config = dict(
    head_dim=64,
    hidden_act='swiglu',
    positions='rope',
    attn_scale=0.125,
    tie_word_embeddings=False,
    init_std_down=0.0,
    weight_decay=0.022,
    max_grad_norm=1.0,
    decay_fraction=0.898,
    decay_shape='sqrt',
    final_lr_fraction=0.0,
    batch_tokens=131072,
    max_seq_len=1024,
)
MLP neurons of a small language model. Each row is named by its layer, matrix (gate and up: input weights; down: output weights) and neuron, and shows model dimensions 112-175. Each number is 50 + 10 x the weight over its row's rms, rounded and kept within 0 to 99. A neuron's up and down rows have the sign that makes its largest values positive.
Before each neuron's rows, "fires on" lists the tokens most often at its 100 highest values on Wikipedia text that the model never trained on; "fires in" lists the words (lower case) most often at its 100 highest values on Wikipedia text that the model never trained on.

fires on: " while", " of", " for", " and", " before"
fires in: "while", "of", "for", "after", "before", "and"
L12.gate362:54 41 41 41 62 59 59 50 42 46 49 64 33 67 39 50 55 34 51 55 67 38 46 52 71 78 39 38 41 54 36 59 53 54 56 54 45 47 55 38 49 47 42 78 66 40 59 48 46 50 39 81 56 50 37 37 60 65 36 52 48 54 64 58
L12.up362:56 57 46 40 38 59 57 73 54 53 50 46 58 60 30 50 26 46 52 55 60 44 38 30 54 63 52 36 47 40 55 54 52 61 62 43 45 51 50 44 50 50 18 60 52 48 50 49 37 65 51 59 55 60 29 52 63 58 38 70 45 51 43 43
L12.down362:45 43 49 40 43 50 59 58 61 38 44 57 58 61 58 46 42 48 33 42 42 54 60 52 53 67 60 34 38 66 47 36 54 52 55 57 64 49 41 55 44 38 56 66 38 52 48 59 56 36 56 53 41 68 47 39 66 59 32 42 47 60 55 49

fires on: "ig", " of", "arg", "ann"
fires in: "of", "figulus", "target", "flannagan"
L4.gate127:59 62 37 34 39 60 60 34 51 33 54 44 64 52 60 27 48 46 48 47 55 43 42 35 40 52 48 55 22 46 37 44 58 69 51 44 42 41 46 53 49 52 50 58 60 35 37 35 62 66 56 40 49 56 34 52 59 57 59 56 47 51 48 47
L4.up127:41 49 36 47 57 45 56 60 67 36 48 58 47 52 32 62 33 58 31 50 47 48 62 41 51 56 71 35 53 64 40 40 52 42 60 46 46 44 46 49 47 43 62 36 63 55 54 54 36 69 58 46 46 56 43 38 51 41 55 58 43 46 77 42
L4.down127:41 53 54 44 59 75 49 48 44 45 48 78 32 48 40 56 32 60 31 54 51 38 48 33 55 46 39 46 58 56 50 44 46 40 42 63 46 44 38 44 50 29 70 40 51 38 54 48 43 73 54 39 47 43 52 40 55 57 40 46 70 54 39 40

fires on: " called", " at", " over", " place"
fires in: "called", "at", "over", "place", "in", "by"
L7.gate398:54 53 61 62 60 46 68 41 44 49 47 65 54 47 55 41 43 43 46 44 50 45 48 53 39 46 32 57 46 56 64 32 56 48 49 45 30 51 44 56 44 39 44 36 50 65 37 48 53 61 74 56 29 42 42 42 46 36 31 38 33 55 29 53
L7.up398:45 33 71 57 50 60 49 37 49 55 59 60 52 50 54 51 43 51 36 37 36 49 57 56 52 59 60 43 41 51 49 59 24 57 47 54 51 52 45 63 44 49 47 66 57 53 45 38 45 53 36 51 47 38 25 53 50 55 30 30 40 33 43 43
L7.down398:56 62 55 43 59 46 46 53 63 57 30 49 57 43 57 56 52 50 49 49 50 43 42 64 29 54 41 51 52 53 62 44 71 50 32 41 29 50 46 43 61 49 50 43 44 59 51 61 44 42 64 62 42 48 58 49 53 38 43 55 38 60 32 45

fires on: " of", " In", " for", " At", " in"
fires in: "of", "for", "in", "attila"
L6.gate362:44 42 66 53 59 50 32 57 51 35 66 54 34 54 33 62 42 48 33 60 46 44 45 54 61 50 50 52 35 53 45 46 54 49 25 31 69 46 44 37 47 63 51 41 32 47 38 56 42 66 37 48 35 55 59 50 36 59 43 38 57 57 36 73
L6.up362:51 41 50 56 59 49 33 45 53 43 64 45 48 67 55 52 52 45 48 41 63 42 53 65 57 63 51 40 39 69 41 39 58 54 37 43 53 54 38 42 55 52 52 30 31 34 45 47 45 57 37 50 42 71 50 42 43 57 31 40 53 49 46 69
L6.down362:44 57 52 38 65 73 49 36 49 59 44 59 43 51 62 40 58 70 50 41 44 53 47 56 64 51 44 54 43 37 53 36 58 52 53 61 42 54 31 64 54 30 64 46 31 35 46 49 33 58 50 55 44 67 56 45 43 36 54 56 41 26 48 46

fires on: " to", "at", " in", " addition", " of"
fires in: "to", "addition", "in", "of"
L3.gate95:59 47 50 47 55 67 47 38 51 52 56 64 41 38 45 52 51 56 32 54 52 43 57 51 57 53 50 43 41 53 52 49 59 61 58 50 41 35 68 52 71 44 44 41 50 41 36 58 65 56 66 42 53 45 44 42 48 57 28 42 71 34 59 54
L3.up95:37 48 55 35 47 45 58 47 56 50 30 55 60 50 40 52 60 36 33 43 59 30 41 56 43 61 53 39 58 56 52 64 50 72 55 40 57 55 50 62 46 28 52 69 42 49 34 64 48 55 48 36 52 51 55 40 53 26 51 37 41 37 52 51
L3.down95:48 53 44 32 56 59 61 62 49 46 34 66 57 40 32 55 50 46 46 54 49 45 62 58 56 46 34 64 51 52 42 49 63 59 59 53 51 53 55 51 44 31 55 62 42 48 48 65 60 50 59 38 60 61 47 41 40 63 38 30 42 17 58 50

fires on: " that", " this", "atter", " next", " one", " last"
fires in: "that", "this", "one", "latter", "next", "last"
L13.gate703:53 69 70 42 47 39 55 44 57 41 47 41 35 57 48 45 84 56 27 67 53 53 39 44 55 73 52 54 51 40 42 56 50 54 53 48 76 54 34 67 58 50 57 41 69 43 55 45 52 37 53 48 55 55 54 61 54 55 59 64 43 56 41 47
L13.up703:36 43 55 44 55 56 36 71 46 49 63 62 52 41 41 59 52 59 38 58 36 50 43 40 59 27 34 44 45 77 43 61 38 52 57 52 46 46 44 60 59 45 73 48 50 50 40 44 41 51 48 60 53 36 42 61 33 46 50 55 53 56 56 46
L13.down703:51 48 52 45 37 31 51 41 61 50 37 41 46 38 45 46 46 51 32 40 46 44 50 41 62 47 67 35 64 60 49 59 42 49 35 52 55 48 49 71 47 46 45 48 55 45 60 51 45 48 58 49 53 59 65 52 53 69 61 43 67 54 42 40

fires on: " President", " president", " director", " Secretary", " manager", " Minister"
fires in: "president", "secretary", "director", "manager", "presidential", "governor"
L5.gate511:63 44 46 57 42 54 50 57 50 51 57 54 35 60 49 50 52 80 63 47 57 31 49 68 41 26 46 54 41 29 39 39 43 48 52 49 64 52 42 58 60 56 35 38 67 50 54 51 55 49 56 34 38 31 71 46 41 46 50 44 44 44 63 53
L5.up511:54 51 37 56 51 53 46 58 48 60 57 59 48 66 57 51 54 62 63 42 50 39 60 60 37 35 40 58 41 24 37 52 60 59 40 57 54 48 50 44 51 56 41 37 76 64 50 37 44 43 42 44 40 48 56 70 46 40 60 57 42 67 53 22
L5.down511:55 55 62 56 47 39 43 59 62 29 48 37 63 50 63 55 40 52 51 47 58 33 59 51 54 44 52 43 49 48 51 52 62 59 45 39 60 47 52 54 39 42 46 55 43 60 43 55 43 57 35 48 44 39 58 65 43 55 31 45 51 44 48 37

fires on: " of", "f"
fires in: "of"
L10.gate547:51 45 52 28 49 64 43 33 61 33 50 69 41 51 53 49 47 57 54 50 69 47 57 53 65 54 58 32 29 51 60 35 49 55 64 53 54 51 48 30 42 37 43 42 57 56 28 63 37 54 53 42 55 58 45 59 42 45 47 47 51 30 39 44
L10.up547:43 56 55 55 47 54 62 40 57 59 44 42 59 61 64 52 54 42 46 44 43 53 49 43 54 41 30 49 55 40 37 42 74 42 44 47 44 50 52 76 36 53 39 53 43 64 42 43 57 47 70 45 49 39 46 33 48 57 32 45 67 51 61 44
L10.down547:62 35 37 44 44 46 50 61 52 55 55 44 46 42 51 35 46 48 44 43 46 38 59 48 44 28 67 54 22 57 41 64 46 56 40 52 37 58 32 63 42 49 73 31 58 48 50 35 44 54 61 65 55 30 49 56 56 72 51 62 37 43 57 51

fires on: " as", "us", " that", " this"
fires in: "as", "thus", "that", "this"
L12.gate480:42 46 46 38 56 49 60 50 56 49 62 59 48 41 58 71 43 49 36 60 65 45 31 59 39 53 24 50 56 46 68 38 36 53 44 58 58 40 57 62 60 68 52 64 63 52 38 47 64 51 49 45 38 59 47 60 52 35 48 63 60 60 34 49
L12.up480:39 42 60 41 49 71 49 52 49 49 49 55 58 57 58 54 46 43 22 45 42 56 62 53 67 45 50 53 37 50 38 49 44 53 56 45 56 55 50 40 57 48 56 52 53 61 73 40 53 50 55 51 51 44 62 53 52 35 40 39 49 59 59 49
L12.down480:45 55 49 55 35 54 53 35 66 57 60 48 45 42 48 38 45 78 46 60 46 52 44 61 43 47 45 45 56 43 58 61 42 46 65 31 44 35 56 47 48 40 73 39 27 32 39 65 42 54 63 56 42 54 39 55 59 63 33 61 51 41 30 52

fires on: " of"
fires in: "of"
L7.gate105:53 69 52 54 37 41 45 47 47 20 43 41 39 43 45 46 53 32 58 52 58 47 50 39 71 66 60 46 30 57 47 60 64 63 56 36 54 32 49 50 55 56 48 42 69 50 52 64 50 55 52 54 28 48 37 49 26 59 45 44 56 45 29 61
L7.up105:54 46 49 34 46 34 65 56 60 46 64 39 50 63 49 41 53 47 57 52 46 40 40 57 35 62 48 33 39 62 47 36 73 49 62 55 67 28 46 61 51 48 50 53 40 29 35 47 53 76 55 45 47 57 49 42 49 42 54 59 59 43 55 52
L7.down105:31 33 45 53 41 47 44 51 44 50 55 56 61 50 59 58 53 56 54 49 47 65 43 63 53 44 59 54 16 55 44 57 61 55 60 60 58 40 43 60 47 48 58 53 56 44 56 57 51 49 54 61 34 59 49 45 46 60 38 54 44 52 55 45

fires on: " of", " from"
fires in: "of", "from"
L9.gate604:74 61 39 42 46 60 49 36 55 50 39 54 47 51 56 51 58 31 33 43 63 54 60 64 64 46 54 50 42 47 40 66 43 67 59 44 63 50 46 47 46 50 42 47 56 39 62 48 54 49 39 45 28 62 57 56 56 46 58 43 42 60 44 55
L9.up604:26 59 35 44 63 58 55 62 43 44 45 30 57 64 50 55 35 55 35 40 55 52 43 51 63 60 59 51 54 36 58 43 57 47 51 63 50 30 48 48 50 52 44 52 50 55 41 64 55 49 46 52 46 41 54 67 47 46 62 49 52 45 71 45
L9.down604:55 44 48 43 64 39 56 43 59 50 50 50 51 39 54 46 46 46 40 63 44 56 64 41 61 66 44 49 35 42 43 37 32 46 53 36 45 39 55 63 20 52 47 55 58 49 58 50 59 50 63 53 37 69 51 52 47 44 50 56 24 40 48 36

fires on: " King", " President", " president", " king", " manager", " leader"
fires in: "king", "president", "presidential", "manager", "leader", "governor"
L2.gate667:77 52 58 40 54 55 36 43 65 53 32 49 38 54 41 60 36 42 40 51 42 40 27 52 55 62 49 54 41 30 40 61 47 64 35 53 34 44 54 50 54 46 46 44 61 61 61 43 67 51 54 63 41 49 58 56 48 52 48 45 58 51 50 40
L2.up667:72 49 49 54 63 37 46 49 53 56 32 44 42 53 53 48 42 55 49 66 37 46 42 50 67 49 30 50 29 30 54 55 52 53 39 49 46 36 35 50 63 52 26 30 56 52 41 35 63 50 65 59 48 41 48 63 51 66 50 30 58 38 47 35
L2.down667:58 62 51 57 50 60 36 52 65 34 30 53 52 60 57 61 53 51 49 56 27 40 36 51 47 55 50 63 43 35 53 54 53 58 47 44 37 52 58 40 65 47 41 43 69 60 66 42 61 61 52 63 44 59 64 58 49 48 31 48 55 53 49 37

fires on: " in", " of", " with", " for", " within", " to"
fires in: "in", "of", "with", "for", "within", "to"
L13.gate241:62 46 49 53 59 50 50 56 49 48 56 60 34 56 61 56 43 32 46 42 58 34 35 41 38 51 51 43 37 33 49 51 44 54 55 30 43 49 49 57 55 38 37 47 47 54 44 38 35 39 45 55 40 37 60 55 46 62 44 63 40 55 54 50
L13.up241:33 52 52 62 49 50 48 57 53 33 64 55 47 40 44 55 30 41 34 50 48 38 40 59 34 66 61 51 22 26 55 46 47 40 35 62 38 47 50 61 58 39 58 57 59 48 50 50 56 62 54 69 36 38 60 62 45 37 69 62 42 47 45 40
L13.down241:53 68 42 66 55 68 54 52 66 28 39 42 43 45 52 35 56 61 45 55 62 50 55 43 65 41 32 29 55 61 50 55 49 48 46 64 56 62 61 67 58 54 47 52 52 45 33 54 61 56 40 40 46 68 28 50 36 57 44 45 57 43 47 53